Weights of a small transformer language model: 12.9M parameters.
MLP neurons of a small language model. Each row is named by its layer, matrix (up: input weights; down: output weights) and neuron, and shows model dimensions 48-111. Each number is 50 + 15 x the weight over its row's rms, rounded and kept within 0 to 99.
After each neuron's rows, "fires on" lists the tokens most often at its 100 highest values on Wikipedia text that the model never trained on.

L7.up500:29 42 68 45 61 62 64 51 38 55 37 60 43 59 35 62 43 34 27 24 60 59 29 42 26 61 65 43 78 39 51 76 58 63 61 51 39 54 66 60 40 59 30 13 69 40 27 62 25 62 40 54 60 46 45 44 51 31 30 50 55 31 20 48
L7.down500:46 54 45 93 17 64 65 41 82 49 46 42 62 53 58 26 60 47 64 66 70 54 44 34 63 49 46 45 41 48 76 62 64 51 69 79 42 64 61 46 63 71 47 37 58 74 59 34 53 58 58 57 45 53 25 44 43 49 43 52 42 31 43 32
fires on: " as", ",", ":"

L3.up707:53 44 31 51 53 64 67 34 41 50 51 89 57 21 64 08 50 84 47 81 59 62 31 60 59 43 26 41 53 71 29 50 54 23 36 52 54 50 53 44 46 26 58 65 34 41 70 52 46 49 82 60 49 37 43 71 56 43 35 35 61 87 57 57
L3.down707:51 40 49 55 70 51 43 87 48 42 35 36 47 40 68 30 48 39 61 66 45 54 67 44 58 66 55 36 62 48 56 61 66 57 78 44 44 14 32 34 65 51 49 35 69 62 29 30 46 29 41 43 20 38 53 21 59 15 56 51 57 31 40 69
fires on: " (", " in", ",", " on", "in", " listing"

L3.up896:32 65 50 58 49 75 46 48 57 55 46 45 87 68 60 56 45 71 62 27 53 49 33 47 85 54 55 42 75 43 39 31 41 39 41 69 84 53 22 63 00 39 60 37 65 21 46 50 66 61 66 52 10 56 48 57 26 27 54 28 33 42 35 54
L3.down896:22 54 46 47 30 34 76 36 81 87 32 44 42 56 64 70 49 48 39 39 41 55 57 21 29 41 36 69 38 54 61 56 36 36 61 52 36 47 33 48 51 36 51 69 44 52 57 30 31 52 32 20 19 43 62 19 60 37 73 24 60 63 64 52
fires on: "a", "s", " mis", "ras", "nd", " Vas"

L3.up84:50 67 39 86 36 35 40 55 42 52 53 54 69 66 59 52 42 41 46 24 36 46 56 62 69 45 53 54 67 24 43 39 48 51 47 57 67 64 51 48 39 75 27 56 70 46 82 47 46 47 49 58 50 21 48 50 36 59 55 65 56 46 33 41
L3.down84:49 63 39 58 47 46 63 81 33 48 33 20 63 54 41 58 57 33 81 32 65 51 56 66 69 60 68 50 64 45 28 53 47 68 28 67 51 59 79 54 41 58 58 20 63 45 69 22 27 49 48 38 57 21 46 37 47 42 70 44 60 52 23 44
fires on: " received", " Award", " of", " Awards", " award", " awards"

L3.up358:62 29 51 44 69 50 34 58 40 75 44 66 50 70 30 62 50 50 46 65 47 39 22 23 38 56 36 51 24 50 58 66 73 32 57 55 45 37 46 42 61 66 74 34 36 26 43 45 67 21 55 57 37 37 50 57 75 22 65 38 45 44 47 43
L3.down358:35 49 66 50 60 79 51 51 53 37 80 55 48 29 77 47 59 44 56 54 63 51 57 47 73 52 47 36 47 54 48 47 77 87 24 59 46 57 28 75 49 78 20 58 45 24 45 52 61 57 15 53 40 58 69 52 32 54 81 40 35 35 27 48
fires on: "cc", "pp", "c", "gn", "ici"

L7.up721:49 61 45 29 25 17 71 60 63 44 55 54 31 53 24 62 24 50 58 58 47 53 07 49 52 51 71 41 56 51 65 35 63 57 39 80 53 65 32 34 65 37 55 37 58 52 77 73 37 33 39 28 40 45 48 64 56 34 50 45 57 61 73 41
L7.down721:75 33 40 41 51 45 49 37 43 57 42 48 61 38 76 62 61 79 43 80 41 37 43 50 68 57 08 42 25 61 55 63 60 33 90 56 31 51 12 64 51 83 46 44 35 50 51 38 52 41 36 50 30 64 55 39 51 39 52 49 58 59 50 10
fires on: ".", " (", " but", "He", " was"

L4.up824:79 37 53 72 38 34 58 37 65 52 64 52 50 52 39 33 69 47 31 63 53 69 39 25 45 41 58 70 58 63 96 42 42 51 53 35 82 55 11 51 61 46 55 51 38 59 43 36 30 41 44 58 52 77 45 49 30 36 34 83 84 88 37 48
L4.down824:62 62 51 47 25 41 50 14 20 48 56 63 47 39 56 32 45 53 54 67 53 75 70 65 37 59 56 48 64 55 31 32 23 51 47 36 42 39 53 76 82 41 65 46 38 37 67 66 58 30 45 39 43 47 53 48 50 42 49 42 40 48 24 42
fires on: " |", "|", " •", " Mean", "ili"

L7.up578:59 50 33 56 56 46 46 42 34 55 47 60 51 47 34 46 38 45 42 44 56 53 27 50 21 67 45 25 51 30 90 60 82 09 63 28 47 25 66 41 42 32 64 43 54 48 57 45 33 43 56 41 71 61 34 45 75 78 31 55 44 58 68 52
L7.down578:35 40 54 49 57 68 67 35 63 33 39 40 24 46 15 45 29 26 37 58 32 53 37 21 41 58 38 55 43 51 41 46 64 56 73 51 66 82 46 50 47 43 57 78 59 55 42 39 48 48 55 24 24 70 24 37 48 84 56 55 58 58 44 21
fires on: " We", " we", "We", "'", "we", " bo"

L7.up54:45 29 46 61 48 38 35 57 44 59 73 75 65 53 57 32 34 73 54 49 48 68 27 58 50 94 72 26 57 62 29 51 37 35 53 47 60 41 39 53 50 42 32 36 31 45 54 32 18 28 73 60 39 75 55 43 28 46 41 46 58 54 51 41
L7.down54:49 63 84 63 81 44 36 42 38 42 42 32 15 65 29 40 52 33 34 41 41 56 61 38 20 74 44 63 53 55 36 67 39 37 70 24 39 55 52 52 43 28 44 50 47 49 57 43 47 60 45 73 48 53 30 38 60 27 46 53 59 32 32 51
fires on: "\n", " ", "\n\n", "  ", " in"

L7.up955:43 58 34 53 60 48 61 42 45 53 23 53 45 14 59 49 32 23 38 59 69 61 28 27 19 82 71 57 56 48 53 43 54 52 67 67 65 54 48 48 69 32 52 53 49 51 41 40 59 51 36 73 66 74 61 26 18 47 33 65 51 74 21 44
L7.down955:39 77 34 70 68 61 81 30 73 47 53 49 57 67 48 46 66 63 49 42 47 55 52 60 29 21 59 51 52 46 45 42 66 32 42 28 43 57 49 57 41 30 59 53 26 99 56 42 42 41 30 62 09 49 49 63 27 35 30 38 52 33 21 66
fires on: "\n", " |", " int", "-", ".", "|"

L7.up621:50 55 56 52 72 43 67 57 43 66 24 63 49 71 57 61 29 34 36 55 68 34 32 61 57 58 58 62 69 66 44 36 52 64 62 51 42 53 78 62 33 24 67 64 28 73 55 30 44 60 61 70 40 55 46 57 67 55 67 56 49 75 60 32
L7.down621:30 63 88 58 50 59 78 57 48 53 21 43 41 56 56 80 46 47 58 76 41 39 61 46 43 68 40 80 40 42 35 73 58 39 88 42 43 37 53 51 55 47 46 54 41 72 48 53 53 45 66 29 81 44 45 31 65 60 31 83 63 42 66 58
fires on: "\n", ")", " (", " |"

L3.up317:56 43 41 35 60 44 39 34 54 39 32 40 31 32 50 75 45 41 26 46 97 58 21 25 39 47 57 78 63 38 50 44 51 51 63 56 14 55 64 62 39 38 57 58 84 20 44 36 29 63 78 40 53 42 36 76 26 06 35 27 33 37 50 33
L3.down317:15 53 62 67 20 72 39 42 58 46 65 43 55 61 72 40 29 41 45 57 55 65 77 58 50 54 57 42 46 57 68 50 41 74 60 81 72 26 46 43 67 53 41 71 55 60 56 67 44 68 37 47 62 50 50 62 54 60 72 58 07 73 28 36
fires on: " as", " was", " for", " would", " with"

L4.up290:52 65 49 53 37 34 34 46 64 64 58 51 60 82 50 62 51 61 38 64 52 40 66 32 46 39 51 50 73 70 41 65 62 61 49 25 57 47 45 53 42 94 44 27 16 42 40 36 54 30 59 41 38 60 50 58 38 34 48 68 44 86 61 36
L4.down290:51 76 80 67 57 26 58 47 61 43 50 76 54 58 92 26 88 45 33 43 90 60 39 37 63 63 78 86 69 44 64 64 47 64 79 56 53 68 36 62 55 44 58 33 39 40 46 63 53 35 44 38 31 39 53 30 34 26 83 53 61 48 30 60
fires on: "|", " |"

L4.up945:27 37 40 80 62 54 33 61 28 54 65 52 50 42 81 62 47 30 52 22 45 13 41 48 57 62 72 52 58 25 11 37 48 59 66 58 61 40 47 53 23 69 49 44 81 34 58 66 38 59 56 55 85 46 28 08 50 49 40 55 62 48 28 32
L4.down945:54 68 39 65 28 45 52 74 30 34 50 19 51 34 54 63 42 52 45 43 51 59 61 45 99 52 52 75 23 21 43 51 24 67 76 66 60 59 47 36 37 55 34 26 57 47 46 36 50 45 50 63 42 27 28 64 66 51 49 46 76 22 56 39
fires on: " won", " Won", " Award", " win", " Nominated", " Awards"

L4.up618:36 60 49 23 43 37 55 44 53 53 50 76 43 62 58 55 24 32 63 70 76 51 46 79 32 66 72 36 54 40 63 56 40 46 59 74 86 43 38 75 23 25 41 71 53 36 40 36 74 33 73 30 41 66 58 70 55 53 46 75 44 54 70 38
L4.down618:22 37 86 52 39 51 59 74 59 61 47 47 35 48 41 58 43 33 69 72 65 66 63 66 53 61 20 46 24 56 43 61 23 36 65 25 29 45 52 51 48 65 39 56 50 41 58 48 68 52 34 60 59 21 57 56 41 27 33 51 43 66 68 49
fires on: "\n", " j", " foot"

L4.up727:45 25 73 66 19 24 37 35 57 49 34 52 59 49 49 22 29 36 46 49 86 82 50 44 27 27 84 62 34 66 39 34 71 42 63 56 39 43 61 35 59 35 48 41 73 53 71 51 27 64 27 63 60 53 38 34 62 64 58 90 43 62 68 43
L4.down727:40 62 56 40 46 48 53 49 59 47 64 73 61 54 53 63 48 77 39 43 53 33 50 16 40 55 44 67 53 54 63 40 62 74 24 49 39 52 40 49 59 59 51 54 32 39 35 43 51 31 57 45 78 66 29 75 57 47 56 61 56 48 73 53
fires on: "-", " same", " species", " Genus", " specific"

L7.up612:26 36 35 64 78 46 49 43 39 26 47 54 49 46 66 32 53 66 47 16 50 58 30 31 50 45 49 45 35 63 54 77 50 38 51 65 52 58 52 24 42 34 49 35 53 45 74 64 60 66 51 69 60 68 58 28 58 68 42 55 52 77 82 52
L7.down612:39 77 55 57 94 70 52 60 48 37 21 26 27 59 60 35 56 47 52 49 41 61 31 79 31 66 36 69 57 55 61 58 78 87 66 51 40 39 34 34 73 16 42 31 66 85 58 30 69 51 47 38 37 64 47 58 45 60 13 75 51 56 41 29
fires on: ".", "'", " in"

L4.up27:67 43 84 70 06 78 46 66 55 67 31 72 56 53 27 57 60 55 57 49 40 53 51 35 34 54 42 31 64 55 57 45 51 61 05 54 44 61 44 49 57 49 32 51 35 44 50 43 62 27 31 61 31 39 32 50 65 20 27 47 64 46 55 42
L4.down27:32 80 50 48 28 45 45 47 09 43 22 55 52 54 13 59 66 64 73 49 51 69 55 54 57 58 31 42 28 69 43 62 38 42 58 36 86 52 41 56 69 30 48 50 59 37 71 61 85 33 36 70 58 48 43 44 58 17 65 44 70 42 61 66
fires on: " out", "gan", ".", " Out"

L3.up203:42 57 63 54 39 72 43 71 20 41 56 42 47 47 16 62 55 68 53 72 45 58 54 61 70 42 44 64 58 44 73 31 84 67 67 40 55 41 36 78 39 54 55 40 46 46 34 53 39 62 30 40 24 31 40 71 38 67 34 42 57 25 52 35
L3.down203:51 62 54 48 29 64 22 73 19 41 38 70 09 27 49 38 37 29 68 55 52 45 15 59 42 58 43 37 51 46 33 59 63 67 89 44 49 39 76 39 39 45 69 61 35 41 48 49 45 40 51 67 52 62 53 54 68 38 73 47 60 61 22 51
fires on: " and", ","

L4.up549:63 71 52 38 57 79 48 55 40 55 38 54 58 58 40 70 59 54 60 48 53 34 36 62 50 39 53 60 54 67 51 58 53 75 78 45 64 56 63 29 71 51 72 51 45 71 69 49 33 49 37 37 17 37 55 39 42 36 56 61 78 42 57 43
L4.down549:40 44 45 60 47 58 35 47 40 43 55 27 59 50 41 37 39 50 52 39 30 63 44 54 33 55 50 59 72 31 23 72 51 32 40 56 42 38 71 20 52 50 61 46 69 29 46 28 45 40 53 41 36 56 66 29 37 43 75 65 91 52 71 37
fires on: ",", " and", ":", ";"

L4.up317:59 71 68 69 50 66 54 60 57 56 42 70 81 44 40 60 71 32 56 65 72 26 56 70 55 53 58 50 44 68 75 67 56 83 63 54 53 77 50 48 47 26 30 40 37 64 45 55 43 37 59 47 24 46 50 59 77 54 24 50 51 67 22 44
L4.down317:20 52 44 47 79 51 56 60 31 48 51 32 52 39 43 49 54 75 46 21 44 50 47 59 64 35 41 47 44 30 01 58 75 79 21 46 96 21 67 71 80 54 36 63 60 69 43 39 53 49 44 41 51 36 68 69 44 37 40 56 57 42 40 28
fires on: ",", " |", " and"